From a checkpoint of a small transformer trained on Wikipedia.
Size: 12 layers, width 224, MLP 576 SwiGLU, vocabulary 8192.
Architecture: RMSNorm before each block, rotary positions, no biases in attention or MLP, untied embeddings.
Training: a variant of Adam for these matrices, 357M tokens, 5440 steps.
MLP neurons of a small language model. Each row is named by its layer, matrix (gate and up: input weights) and neuron, and shows model dimensions 64-191. Each number is 128 + 32 x the weight over its row's rms, rounded and kept within 0 to 255. A neuron's up and down rows have the sign that makes its largest values positive.
After each neuron's rows, "fires in" lists the words (lower case) most often at its 100 highest values on Wikipedia text that the model never trained on.

L6.gate83 [ 82 158 113 177 127 166 161  98 146 178  82 174 204 167 183 132 135 125  81 150 118 133 114  86 134 102 214  62 107 103 134 141 135 110 122 113 110  70 103 143  96  92  93 174 111 139  87 118 143 139 138 117 124  89 192 124 122 148 102 118 143 129 137  89 116 130 125 134 146 138 179  43 151 117 100 131 124 138 187 131  98 132 122 104  62  33 108 124 104  96 122  99  94 129 139 125 129 101 113 141 106 137 129 150 107 115 155  76 177 109  84 179 145 124  71 169 100 161  78 103 153 125 117 133 116 161 115 104]
L6.up83 [116 145 149 119  97 114 124  87 138 136 116 171 177 118 182 114 137 141  89 120 171 155 137 124 182 152 130  55 123  84 170 185  78 149 143 102  37 107 109 126  61 130 109 153 136  87  83 142 152  85 235 125  79  74 138 106 113 125 124 197 166 130 134 132  86 111 101  95 141 106 171 117 132 128  87  90 149  91 170 114 167 122 136 147  77  97 168 171 107 111 170 120  89 153 132 116 140 124  97 127  83 131 129 160 148  99 137  82 159 126  66 141  80 120  91 177  77 133 102  64 151 118  83 139 151 143 104 112]
fires in: "in"

L9.gate12 [134  79 108 146 184 124 141 153 118 135 145  80 182 163 148 148  73 109 124 122  81 125 135 105 158  97 107 156 136 165 161  89 121 125 104 122  91 145 135 133 166  90 129 178 113 175 148  76 179 188 129 194 181 142 174 124  98  87 136 114 121 141 119 100  79 121 127  98 144  78 133 119 105  90 123 152 107  40 157 157 101 134  91 146 124 147 118 136  96 172  67 108 100 183  99 100 135  70 143 141 134  65  95 172 108 124 177 161 107 148 117  59 177 119 130 232 117 163  79 133 140  93 100 160 127 188 115 135]
L9.up12 [131 127 139 158 138 109 117 161 148 110 168 118 149 145 175 148 149  44 144 108 110 115 187  52 200 106 101 112 109 112 169 143 135 120 121 152  89 129 203 175 130  94 118 166 122 134 105 171  71 121 163 115 130 162 140 163 129 134 128  84 108 140 170 131 127 103  83 125 157 131 116 150 125 134 186  71 109 111 141 125 129 126 138 142 153 171  93 105  86 192 184 127 124 105 129  95 121 143 123 120 116  89 122 185  97 118 151 150 130 149 144 101 115 149 181 208 176 147 107 119 137 109  86 134  83 124 173 145]
fires in: "that", "is", "because", "were", "several", "most"

L8.gate573 [173  77 122 115 134 133  95 143 118 104 125 138 128  93 147 129  74 125 128 133 121 195 142 100 130  92 128 125  83 158  77 119 103 170  99 169 207  93 155 127 145 163 129 150  89 168 119 110 114 137 120 106 150 112 105 141 142 161 165 125 118 159 104 177 149 105 160 121  94 119 158 116 170 144 204 142 129 110 188 163 121 143  86 207 122 160 105 124 141 148 104  92 116 186 123 106 100 144  96 130 126 104 151  66 121 102 158 133 139 135  64 114 102 158 137 209 137 107  76 151 126  47 121 109  98  97 135 127]
L8.up573 [107 103 154 111  56 131 174 103 161 179 129  57  60 109 159 135 206 131  98 109 141 155 135 104 139 112 178 161  89  92 141 152 110  81 112 136 142 127 135 150 114 172 152 126 135  98 149 107 141  87 111 218 129  91 171 113 128 144 134 165 102 186 149 181  85 132  84 135 100  88 211 139 134 113 115 160  90  73 144 161  90  83 116 109 103 104 127 129 121  96 150 127  94 121 146 108 101 144  86 122 153  91 144 174 138  86 140 138  88 132 134 137 116 136  95 171 133 114  96 189 158 113  85 153  77 151 139  68]
fires in: "in", "by", "which", "it", "who", "to"

L8.gate236 [141 136  85  96 180 111 112 153 139 123 108 154  59  78  91  97 113 146 132 127 108 115 119 133 156 119 137 158 176 117 117  81 121 116 164 159 191 177 111 170 141  72 147 138 148 189 114 103 128 100 131 161 153 104 100 117  90  84 137 133 136 146 207 138 165  80 118 111 152 158 189 100 151  97 131 143  66 133  87 124 117 105 128 131 161  52 100 106  98 136 140 122  64 137 116 163 133 117  89  68 189 112 161 164  84 143 122 118  81 128 147 150 132 152 184 143 166 179 119 181 119 132  83  85 160  91 113 101]
L8.up236 [141 154  98 124 156 160  68 115 219 144 102 166  94 128 117 100  99 120 123 144 132 109  90 115 149  87 124 134 174 167 124 143 123 144 155 136 139 126 164  76 145  93 160  50 178 128 154 141 114 138  92 152 150  79 141 149 139 136 169 156 143  75 126 130 141  89  92 208 154 151 150 113 138  76  75 168  87 163 118 150 143  67  92  90 134  47  97  99 151 137 121 144 105 102 117  89 112  96  74  28 144 106 136 104 133 134 110 158 158 171 108 199 167 153 130  98  85 171 136 120 124 105 151  82 198 158  75 119]
fires in: "and", "of", "the"

L4.gate550 [139 128 123  89 139 133 103 158 178 121  87  94 138 129 129 197 139 161  87 110 165 128 204 112 118 177 135 124 153  93 157  59 139 127 131 125 130 155 125 157 118 127 140 200 113 127 185  81  91 154 158 106  86 102 118  99  67 120 168 125 123  86 158 115 146 129 132  98 122  90 170 157 105 128  81 108 121 104  83 117 133 112 121 101 102 126 123 145 133 119  93 188 114 130 110 251  58 165 138 107  95 156 160 128  74  70 126  94 139 115 101  88 160  87 112 172 125 171 180 108 115 115 126 110 140 181 103 130]
L4.up550 [188 134 117 115 125 144 113 122 165  95 173 142  83 130 139 159 117 122 136  88 109 149 209 120 183 104 136 149  81 145 159  85 171 115 131  80  98 145 102 162 149  86 142 123  97 115 146 146  71 169 113 106 139 154 145 144  99 141 191 157 175  88 156 127 142  77  87 125 148 126 174 155 107 146 150  85 120 140  86 147 174  64 173  80 167 103 140 147 104 141 144 153  80 134 117 166  85 180  72 194 135 136 128 132 107  79 101 132 141  96 160 152 134 101 146 134 154 153 192 126 108 163 133  71 130 121  72 130]
fires in: "but", "problems", "available", "yet", "schools"

L9.gate21 [138 142 137 147 150 158 189  98 152 159 161 134 106 167 158 179 119  89 174  74 172 124  67  97 110 166 145 105 102 122 139 131 173 152 176 184  95 138 104 103 132 124 106 162 139 169 210 165 159 131 157 102 176 143 102 137 102 105 115 210 161  79  58  76  88 148 175 164 117 131 154 125 127 121  77 127 190 111 133 129 162 133 119  96 100 120 118 115 128 137 119 114 118 131 158  78 136 136 176  27 137 144  82 136 152  79 134 148 117 166 105 129 142 113 164 132 123 115 125 100 138 134  69 155 136 114 142 156]
L9.up21 [104 102 141  76 115 160 127 135 119 156 135 179 145 131 111 102 112 129 162 158 167 114 164  97 140 159 178  87 137 122 141 118 145 143 156 140 131 169 136 186  99  68 103 159 130 167 107 136 138 107 167 117 141  97 148 137 126 136 116 128 157 126  74  16 139 141 131 200  79 128 101 103 173 162  41 158 117 118 103 127 153 158 127  90  77  63  84 185 123 114 157 107 130 166 134 152  92 176 131  77  94  99 128 150 146  85 172 125 166 153 107 215  55 107 163 109 139 112 159 121 183 160  98 141 138  78  92 160]
fires in: "the", "in"

L6.gate483 [106  96 182 161 115 126 181 107  63 168 157 123 182  81 205 131 111 100  57 104 155 129 110  94 115 160 166 148 111 130 125 142 131 145 166 139 180 170 123 164 108 143 133 163  89 152 110 155 169 137 143  67 115 138 131 133 169  98 143  22  85 170 140 115 117  68 136 123 139 146 123 129 169 123 162 138  92  43 111 153 123 118  98 128 152  45 111 184 110 123 125 205 170 141 109 110 103 124 137  71  73 116 107 130 121 110 123 162 141 139 100  65 163 145 119 160  87 136 120 121  78  92 135  85  63 136 104 197]
L6.up483 [124 136  91 198 127 136 124 134 205  72  82 146 133  97 132 110 107 137 206 140 114 152  86  97 106 148 134 121 158 146 123  92 122 107 139 155  89 105 155 139  85 118 102 159 117 139 103  91 176 148 174 139 135  82 170 165 112 109 101 147 179 163 106 135  96 121 147 110 136 132 173 132 111  97 117 138 105 120 121  76 145 160 109 129  63 141 110 137  76 200  64 132  72 148 196  93 126 180 162  91  99  89 102 149  86 118 132 136 146 121 136 129  95 198  78 159 127 129 115 177 182  83 120 190 142  87 165 158]
fires in: "at"

L8.gate12 [ 97  56 135 127 160 114 153 123 133 104  74 140 114  42 106 206 159 136 141 151 141 133 154 149 144 123 127 147 185  84 143 112 163 114 113 122  67 112 155  78 139 104 151 137 158 126 106 113 158 143 152 170 105 146 169 104 118 125  91  60 166  94  56 104 157 131 126 156 125 156  99 153  64 171 136 153 214  95 113 147 152 102 132  70 170 117 123 162 164 151 134 158 105 126 132 103  65 104 195 129 149  85 104 123  84 131 167 111 112 154 153 111  89  72 178 165 129 171 139 146 147 144 104  99 154 154 138 107]
L8.up12 [154  61 149 128 142 115 166 201  98  75 129 147  97 136 148 174  69  88 134  76 134 102 176 117  90 105 125  92 146 129 177  76 117  92 155 160 137 136 138  86 120 141  89 110 127 165 163  83 158 150 150 126 148 157 169 157 108 144 126  67 139 106 139 118 114 106 125 113 168 151 202 141 103 131 151 122 163 125 199 118  77 155 129 193 121 182 107 158 101 173 151  65  79  78 132  91 135 123 141  84 155 137 125 153 136 171 116 115 157 101 135 165  62 153 175 132 113 138 100  63 126  87 143  84  72  86 123 124]
fires in: "more", "many", "most", "some", "several", "no"

L9.gate516 [138  81  98 131 144  78 115 124 128 179 107 123 132  45 123 125  89 149 127 187 124 118 141  90 127 130 185 106 124  87 138  89 102 125 153  99 128 131 109  98  81 163  75 111 154 133 173 141 188 108 119 114 144 170  87 112 115 135  74 184 167 147 157 138 225 118 127 117 135  75 129 145 134  76  64 105 134 187 164 156 163 206 121  78 153  89 141 146 158 172 116 101 113 152 181 123  96 112 124 155 195  86 157 131 146 143 145 100 150 156 160 118 116  74 188 104 114 194 143 118 127 136 145 127 157 113 169 147]
L9.up516 [ 98 155 132 146 132 134 169 163 122  74  55  62  87  68 100  95 133 109 167 109 148  67 114  96 136 106  81 162 132  91 128 151 116 106 150 138 173  78  55 139 124  88 124  91 147  59 100  39 117 149  86 138 176 128 127 114  67 129 147 105  91 130 110 104 102 124 120 201 149 133 134  69 146 154 131 102  89 131  94 192 125 153 155  47 149  78 116 155 146 108 126 151 101 163  83 162 119 144 119 125 133 143 142 196 110 137 152 166  77  83 134 172 166 106 127 170 141 139 117 160  59 109 127 123 100 131  96 100]
fires in: "and", "the", "of", "for", "s"

L8.gate29 [145  76  94 106 112 156  92  73 135 104 114 177 148 134 122 117 111 127 188 158 141 174 124 185 114 153 182 116 136 158 117 172 105 140 142 122 202 132 130  98 164 133 121  83 141 105 109 142 164 154 128 153 129 177 123 116 161 103 156 159  98 103 206  85 155 125 112  63 116 150 167 143 104 149  70 181 158 154 121 109  89 135 134 144 109 133 114 107 176 155  50 194 156  96 143 137 149 124 157 167 146 138 137 130 131 104 124 123  77 105  59 155 109 114 139  81 145  99 154 117 101 126  78 148 107  83 110 115]
L8.up29 [169 112  58 162 195 156 117  97 140  83 109 107 109 203 136 137  88 135 124  84 167 203 141  61 142 132 140 137 107 102  80 129 148 150 149 160 115 146 127 159 138 110  62 149 106 150 123 112 126 131  78 144 163 156 174 150 117 138 135 111 142 164  94  77 136 154 129 112 152 169 135 131 157 100  83 182  85 131  89 150 134 143 117 157 106 139 162  36 136 130 203 130  70 104 164 112 132 105 189  69 119 118 117 175 137 123 134 130 107 128 103 198 127  96  90  64 126 161  78 115 184 151 111 148  77 123  93 127]
fires in: "had", "have", "has", "having"

L5.gate296 [158  84 107 125  92 154 165  97 103  79 161 113 190 106 174 139 126  74 142 127 126 127 141 131  96 107  98  87 144 147  84 189 125 106 110 155  56 129 183 129 156 144 187 107 151 177  92 127 115 173 139 175 148 112 148 155 130 167 100 190 128  72 124 124 160 132 154  80 144 204 119 164 140  94  88 156 151 112 180 164  96  94 147 174 181 166 117 148 132 156 132  93  62  33 133  99 133 134 175 139 177 122 159 121 143 104 107 178 110 125 128 136 168 151 156 143 158 141 101  80 160 177  80 112 135  57 139 169]
L5.up296 [ 98 154 120 152 118 159  61  73 101  83 181 136  77 150  70 136 126 109 122  74 143 168 103 100 131 114 145  63 112  93 116 210  86 100  88 111 117  99 166 121  92 124 138 114 176 125 111 109 173 106 136 153  68 118 157 128  68  87 138  78 119  86 126 146 134  74 104 116 175 104 140  92 134  96 102 124 213 126 192 203  74  95  83  83 141 126 116 113 160 140 110 177 117 107 141  85 122 112 179 166 150  78 139 147 100 159 165  91 111 113 108 152 109 110 104 114 144 107 131 127 114 104 163 162 161  90 111 110]
fires in: "most", "high", "early", "more", "counters", "public"

L8.gate458 [ 75 105 143 129 153 132  99 172 144 133 163  98 116 141 183 149 100  70  99 141 104 149 149  90 126 162 177 181 117 162 122 164  97 156 156 111 149 181 131  96 116 144 161 163  88 129 154 150 167 143 158 197 130 155  71 177 133  81 193 147 130 103 111 114 166 112 136 121 124 199 123 176 120 185 128 116 117 123 230 112 121 184 136 156 135  99 119 109 126 165 182 136 190 130 102  90 135 122  81 130 116 131 106 206 156 158 123 118 140  95 138 132 153 155 150 163 154 105 116 181 116 178  99 125 187  53  84 157]
L8.up458 [187  80 105  75 137 104 139 125  82 165 101 151 224  86 115 158 112 119 116 148  88 122 148  86  96 124 139 186 129  91 138 109  68 123 149 121 110 125  92 103  73 134 123 138  67 128  97 125 140 159 114 175 126  99 140 151 141 131 170 188 164 174 147  67 123 152 146  94 117 128 158 114 129  93 138 128 145 110 200 179 159 169 130 124 117 177 129 110 105 170 137  75 153 193  94 127 130 131 102  92  87 101  79 167 125 146 154 112 177 104  82  84  80 168 108 118 132 163 105 154 139 154 151 141 156 145 134 120]
fires in: "of", "with", "against", "alongside", "via", "by"

L5.gate254 [108 127 118 148  63 147 137  92 204 101 144 128 115  85 114  98  85 173 115 138 122 189  69 119 105  96 127  99 156 108 136 129 132 141 152 137 128 160 160 135  90 188 131  55 111 141 112 119 136 165 137 114  96  92 135 109 165 145  73 126 150 127 167 147 156  89 125 193 118 139 150 133 143 144 155 195 148 100 106 108 140 137  74 171 128 162  64 160 115  88 118 120 143  73 136 106  96 156  90 100 166 144 126 109 160 114 128 202  81 125  86  90 152  93 133 155  64 135 160  95 142  49 161 115  99 155 139 180]
L5.up254 [125 111 110 107  91 119 152 150 225 133  90 154  47 121 148  80  70 141 105 145 170 164  64 118 140 129 167 111 111 120 127 152 133 145 157 142 155 135 159 107 138 201 155 107 102 113 137 165  78 129 100 122 132 138 158 146 165 163  94 171 141 163 109 154 116  27 135 193 147 116 136 104 189 132 137 150 136  37 105  91 143 133 102 154 171 136  60 176  85 117 117 106  93 119 128  64 115  94 148 149 173 126 165 107 153 108  96 161  90 103 112 124 183 102 131 147  99 109 133 113 174  71 144 127 104 152 142 131]
fires in: "that", "which", "who", "this"

L9.gate9 [ 99 167 125 180 148 126 106 164 102 137 203 134 139 117 117  94 105  97 142 125 188 154 137 118 141 128 129 163 115 138 116 140 142 173 132 157 136 173  97 111 131 107 113 171  85 160 157 148 174 188 168 103 196 138 153 120 113  55 173  99 148 103 195 101 165  92 155 180 120 152 114 115 149 143 168 114 149 135 190 130 130  92  97 209 164 174 114 131 187 138 125 149  59  97 107 103 119 128 134 133 151 131 133 211 143 170 156 176  99 151 104  74  93 115 159 174 102 131 131 149 113 117  99 106  89 101 169 127]
L9.up9 [109  58 174 140 165 146 185 154 100 125  86 127 131 140 174 109 147 144 151 127 128 141 152 120  88 169 106 122 129  92 112 116 138 110 178 140 137  98 162 169 129 141  89 166 147 141 164 133  95 201 103 115 135 121 124 110  97 176 154 142 127 163 177  68 107 108 101 162 138 129 160 116 130  79 114 124  90 117 145 153 151  69 148 128 126 147 128  93 126 157 161  65 115 114 111 118 156 174  97 115  94 108 119 117 171  87 161 130 123 169 140 171 111 138 107 118 171  90 131  84  90 123 122 142 127 129 162 173]
fires in: "of", "by", "for", "to"

L9.gate122 [157 135 145 177 151 119 208 173 124 137 126 109 131  83  99 114 152 147 203 114 134 119  86  90 139 144 131 185 162 202 111 119  64  75 135 151 173  98 147  93 141 130 146  96 120 143 150  85 111 126  82  99 195 142 169 167 141 137 139 135 120 171 108 123 135 157 136 121  95  96 136 176 138 109 164 132 161 121 123 144  79 174 106 134 131 126  94 172  88 139 103 133  98 129  95  75 110 113 132 152 163 112 171 160 117 159 127 139 116 141 128 121  98 147 145 161 116  99 126 171 139 141  94 164 158 117 163 101]
L9.up122 [115  53 122 117 149 125 157 172 130 121 128  68 125 133 152 153 116 131 152 173  55 154 189 115  75 146 177 128 136 120 142 160 133 134 132 130 128 107  99 192  72  98 152 136  89 190 119  77 177 135 137  48 177  53 130  80 111 133 148 120 180  83 115  99 108 135 174 105 161 141 115 126 146 126 125 110  66  89 176 166 105  93 117 162 146  95 161 195 107  79 116 150 113 138 182  99 136  88 143 138 154 105 134 148  95 179 128 127 158 145 136 139 132 144 160 165 104  93 124 153 129 160 118 132 115 124 138 187]
fires in: "that", "only", "of", "following"

L5.gate57 [140 177 138 183 127  60  68  92 157 158 170 120 112  83  87 121 179 101 110  90 150 120 157 132 138 164 122 151  81 130 138 169 141 154  90 156 128 127 127 204 140 131 159 156 132 104  82 108 108 145  91 113 138 202 117  84 123 111 145  87 100  52 130 145 175 156 155 138 124 161  98 141 123 138 131 124 151 132 110 117  74 123 111 190  94 189 115 152 119 134  83 118 101 116 170 115 117 115 127 112 187 170 163 149 176  71 122  83  98 109 137  90 130 130 101 107  85  83 123  92 141 112 147 131 135 150 114 121]
L5.up57 [173 123  81 152 146  98 120  59  98 147  66 162 154 129  97 224 135 107 142 127 174 137 133  94 126  90 166 125 113 115 160 114 108 113  78 115 112 158 120  73 139 121 132 151  95 123  99 122 180 126 120 155 205 126 166 146 155 136  96 147 145  95  73 137 150 160 143 137  64 189 100 193 175 140 139 109 141 125 128 106  98 150  87 216  86 147 162 109  72 157 117 124 132  88 130 127  98  90  89 124 147  77 177 132 125 131  61 145 120 108 124 109 147  74 154  50 111 155 107 163 100 213 179 141 113 122 194  95]
fires in: "became", "are", "is", "remained", "were"

L6.gate397 [131 116 110  74 154 171 120 191 175 154 111 115 135 147 210 132 106 128 177 125 147 156 169 136  91 153 146 130 146 168 153 182 130 108 129  73 184 133 115  92 151  94 128 154 118 111 186 159 133 177 130 129 160 136  97 126 157 106 176 157 129  80 154  84 127 100 143 148 137 162 188 170 120 160  98 136 135 137 163 169  64 100 124 135 124 113 124 115 188 118  71 163 104 143 125 129 143  89 113  94 121 133 169  81 110 137 120 110  50 151 116 175 113 141 158  89 116 147 158 145  65 125 103 132 160 206 159 108]
L6.up397 [ 93  90  93 131  94 134 163 138  98 131 124 163 155 134 157 175 130 158 165 207  81 117  89 125  84  80 159 147 119 100 147 100 116 104 111 197  88 138  90 130  88 118  99 152 174 119 156 155 150 145 143 110 105 105 127 106 117 120 108 114 209 136 104  57 117  93  98 154 148 136 146  63 153  80 112  66 111  87  73 204  94 191 123 162 191  73 135 153 108  75 122 153 116 194 143 130 138 150  81 125 152 129 115  93 183 112 138 206 162 121  89 161 105 135 112 158 132 104 111 158 144 133 131  84 188  86 139 158]
fires in: "for", "from", "of"

L4.gate82 [ 96 145 135 116 138 117 135  87  75 137 155 157 159 185 113 113  88 116 159 146  82 110 124 135 101 162 145  72 124 201 116 156 160 127 113 156 131 116 184 127 172  80 159 118 166 124  51 126  93 138 154 105 171 135 105 145 182  85 143  61  80 131 180 152 147 209 137 155 124 155  68 122 131 104 161 129 163  92 175 147  96 153  87  90 103 144  88 108 123 110 135 112 174 140 136  93 124 133 174 119 138 152 188 169 153 109 162  91 130 133  73 186 132  93 172 108 139 186 144 102 140 127  89 176 113 183 109 172]
L4.up82 [116 135 111 112 167  95 155 106 128 179 102 129 176 164 134 100 102 127 169 207 111 127 131  94  79 148 128 145 114 136 113 172 102  89 155 120 145 148 163 173 154  90 162 154 182 157 132 122 104 137 152 138 171 111 121  98 153  78 129 115 164 148 112 111 170 166 163 123 133 112 103 139 165 128 144 164 121  76 131 167  98 148 127 140 132 190 118  95 122 130 133 131 130 121 189  91 124 168 146 129 153 101 219 146 120  79 129 127 157 187 112 123  95 141 147 106 125 100 100 162 176 106 126 199  75 190  96 202]
fires in: "september", "november", "june", "january", "october"

L5.gate169 [123 155 134 177 159 113 122 179 164  96 124 123 110 178 151 144 123  40 146 141 143 106 121  66 129 157 131 105  92 161 115 146 107 169 127 203 118 135 141 135 142 121 146 174 133 140 181 116 174 174 153 118 140 194 156 152 129 124 108 122 135 103 119  93 190 144 119  75 171 151 105  97 138 123  76 120 131  79 175 148  57 153 128 147  45 135 121 163  93 193 121  97  99 147 111  94 159 145 188 117 115 142 142 197 106 110  81 130 159 106 131 149 130 121 182  96 140 145  64 130 127  99 116 135 143  71 139 177]
L5.up169 [189  86 159 149 113 130 164 138 110 165 162 121 131 109 195 158 147 136 139 165 151 157 174 193 111 114 102 150  96 156 137 107 101  96  82 112 156  91 153 140 166 124 185 146 172 112 142 121 130 106 178 175 149 153  96 132 156  94 185 145 117 106 127 139 144 207 144 135 110 138  76 151  98 144 143 152 141 110  78 137 138 100  94 151 118 176 151 112 158 151 136  89 214 134 121 175 121 112 150 165 177 112 214 168  74 124 138 145 122 166 160 144 154  95 118  60 145 129 203 120 139 114  63 184 127 116  83 152]
fires in: "february", "november", "announced", "produced", "done", "january"

L6.gate173 [ 95  36  60 177 129 186 147 106 135 153 162  98 152 138 180 142  86  79 137 117 145 164 126 117 108 154 194 137 109 126 134 137 151 104 109 123 137  56 136  91 124  86  54 132  84 100 156 120  95 181 136 140 164 177 118 137 180 140 126  70  94 113 146 160 160 123 126  84 146 144 167  68 129 130 138 149 109  67 166 136 107 136 120 109 185 104 172 154 109  88 122 152 120  93  92 167 106  96  74 116  89  80 124 117  56  94 155 160 110 103 105 116 182 100  92 140  97 118  96 173 120 137 192 122  91 190 137  91]
L6.up173 [120  38  90 122 136 164 132  94 115  44 195 106  97 151 115 150 120 121 180 127 108  85 114 122 128 155 175 113 115 122 143 110  91 171 173  86 153  92 136  90 167 155 113  95 123  90 162 115 101 199 120 125 137 160 139 163 104 110  95 154 122 160 151 157 113 106  72 105 143 103 116 143 103 115 133  99 119 104 196 140 133  65 157 105 174  62 100 171 135 158 149  64 108 128 180 179 135 136  76 128  82  93  93  92 104 115 100 136 126 115 166  93 166 126  90 126 170 151 111 147  98 181 138 138 124 155 134 108]
fires in: "at", "maurer", "nursing"

L6.gate150 [102 143 151  85 170 116 126 134 147 137 136 110 193 174 127 148 112 128 120 174 140  78 138 106 136 122 166 129 152 138 176 153 128  84 123 116 127  89 126 101 130  63 110 165 108 131 161 117 184 180 171 171 105 123 119  51 133 187 120  90  84  98 128 107 152 137 161 130 149  82 129  76 124 136  55  84 144 149 127 160 126  98 130 133 108 105 106 143 142 109 110 148 117 117 176 120 130  81  86 160 102 165 119 142 113 154 189  96  92 137  89 135  91 201 111 126 126 192 134 160 156 141 109 120 121 133 129 134]
L6.up150 [105 140  80  72 134 121 120  87 170 134 123 181 142 102 116 119 126 165 149  97  67  33  71 188 148 126  46 112 138 108 144 239 160 149 161  69 118  84 121 134 161  40 113 130 142 156 140  95 125 130 148 169 133 122 161 127 119 188  93 135 121 135 104 110 140 122 147  83 121 122 112  92 144 133  97 137 164 180 108 133 125 119 147 123 167 144 107 110 103 128 115 113  75  91 146 145 128  89 126 207 106 137 114 128 122 173 153  98  60 133 117 153 152 146 123 162 136  91 128 123 132 159 126  59  69 126 139 144]
fires in: "name", "title", "date", "event", "length", "were"

L5.gate553 [146 128 109 128  99  90 110 107 157 143  96 187 165  93 171  88  84 118 120 167 190 178  95 165 156 114 156 147 164 222 141 115 159 180 110 126 160  76 116 156 141  98 116  90  54 145 128 123  90 110 172 161 131 135 175 164 125  94 163 155 110 118 124 132 157  83 104  91 222 121 162 144 108 132 101 153 114 168 128 126  97  75 120 112 159 175 161 123  83  86 111 158 101  76 169 109 150 148 151 138 126 110 161 121 115  98 114 137  90 122 115 152  96 157 139 144 158 186 119 106 110 111 149 119 130 143 133  78]
L5.up553 [121 135 126 139 132 179 149 130  91 147  53  80 114 143  97 127  95 106 167 132 135 184 143 111 150 161 142 153 163 175 173 101 125 142 135 122 166 138 126 175 105 112 114 129  90 207  93 135 149 158 156 121  81 152  89 124 103 147 148 179 117 163 176  84 184 161 153 105 178  93 146 151 197  94  49 185 117 139 129 111 171 109 104 154  84 119 155 164  90 126 116 127 110  96 103 120 138 172 151 110 104 131 143 151 166  85 143 137 112 122  87  88 108 143 125 117 148 187 126 108 102  60 161  95 117 144 136  95]
fires in: "had", "have", "having", "who", "has"

L4.gate543 [144  93 196 113 100 100 104 126 115 130 108 137 115 142 107 126 116  62 104 137 103 193 147  99 116 156 157 121 136 120  99 176 129 172 129 178 135 137 140 156  85 144 113 125  77 149 147  82 171 126 132  79 164 122 152 169 138 148 120 148 109  91 173 153 153 146 174  98 158  93 183 129 194 113  87 160 143 135 106  70  59 107 119 165 100 113 115 150 107 186 161 135 122  41 100 121 157 127  99 112 155 165 151 105 109  77 155 137 135 123 129 165 103 166 221 186 128 140  64 123 109  95 213 122  96 101 104 106]
L4.up543 [112 143 115 130 139  49 176  83 169 114 110 170 153 168 102 146 118 117 126 202 174 128 150 148 143 118 139  72 107 146 149 165 107 136 139  92  66  72  79 145 145  77  93 124 141  80 131 109 166 159 182 174 118 176 159 143 157 134 182 125 155 179 179  76 104 118 137 112 121 151 176  90 131 102  61 125 147 123 160 141 128 104 120 119 173 169 146 114  89 145 131 101 152 143 138 128 145 133 118 166 127 104 153 162  98 109  92 140  72 102 117 161 125 116 138 148 132 170 112 180 104 153 118 109  92 110 178  95]
fires in: "was", "were", "located"

L8.gate397 [158  95 129 145 161 138 186  80 127 147 126  62  96 153 122 100 154  76 164 113  71  90  66 130 125  97 131 125 115 172  92 138 128 165 136 161  70 142  83 121 219 167  95 165 174 123 143  87  92  85 112 135 123 168 129  78 118 146 171 137  76  61 113  73 125 155 156 125 149  68 139  88 129 166 115 222  86 194  96  97 103 112 173 151 146 110 159  79 129 106 129 129 160 125 120 157 123 179 112 106 107 161 155 138 155 104 104 132 159 108 138 137  90  89 117 119 169  87 134 119 111 126  90 124 132  93 115 122]
L8.up397 [158 130  78 162 129 118 152 102 143 201 125 143  77 101 143 134 127 123 115 148 158 102 146 114 160 125 137  93  91 111 114 215 106 116 183 126 102 103 129 158 200 112 172 147 140 116 165  89 135  98 104 107 102 169  86 138 114  93 185 138 111  97 186 120 113 143  74 130 113 139 134  84 168 170 145  87 150 167 137  69 105  76 117 125 147 152 145  72 121 157  93 192 131 105  87 169 177 158 118 113 148  73 121 147 151 163  81  67 140 118 118 145 125 115 115 131 184 158 117  99 172 162 130 111  92  91 150  88]
fires in: "is", "was", "were", "are"

L6.gate0 [160 161 136  45 112  91 179 142  66 161 125 104  73 154 107 129 125 195 173 116 127 149 123 131 107  79 143 127 177  57 155 153 141 119 107 162 151 129 103 111 127 127 124 130 132 111 147 134 151  89 170 159 150 121 179 115 179  88 152 104 104  90 137 123 147  90 154  98 106 144 173  97 128 163 152 136 127 182 149 148 133 120  82 203 139 104 153  88 133  79  99 161 125 170  98 169 128 121 170 140 173 114 152  74 154 101 148  97 110 143  93 138  71  95 143 167 130 112 148 103 160 125  96  86 143 133 127  75]
L6.up0 [141 135 121 109 123 115 119 186 114 113 153 154 130 102  91  84 149 143 124  96  98 131  90 160 128  72 102  98 158 155 109 120  92 128  93 132 117 122 114 123  96  73 135 182 135  95 165  96 106  97 108  77 208 112 138 113 173 101 147 128  89 139 135 150 120  68 112 121 174 153 152  95 134 184 107  68  59 125 161 166 144 117  96 157 164 178 195  75 174 115 167 209 107 172 123 147 143 106 174 174 144  93 128  75 165  95  91  91 146 106 142 176 109  92 162  92 133 133 151 135 168 157  96 100  95 145 186  96]
fires in: "for"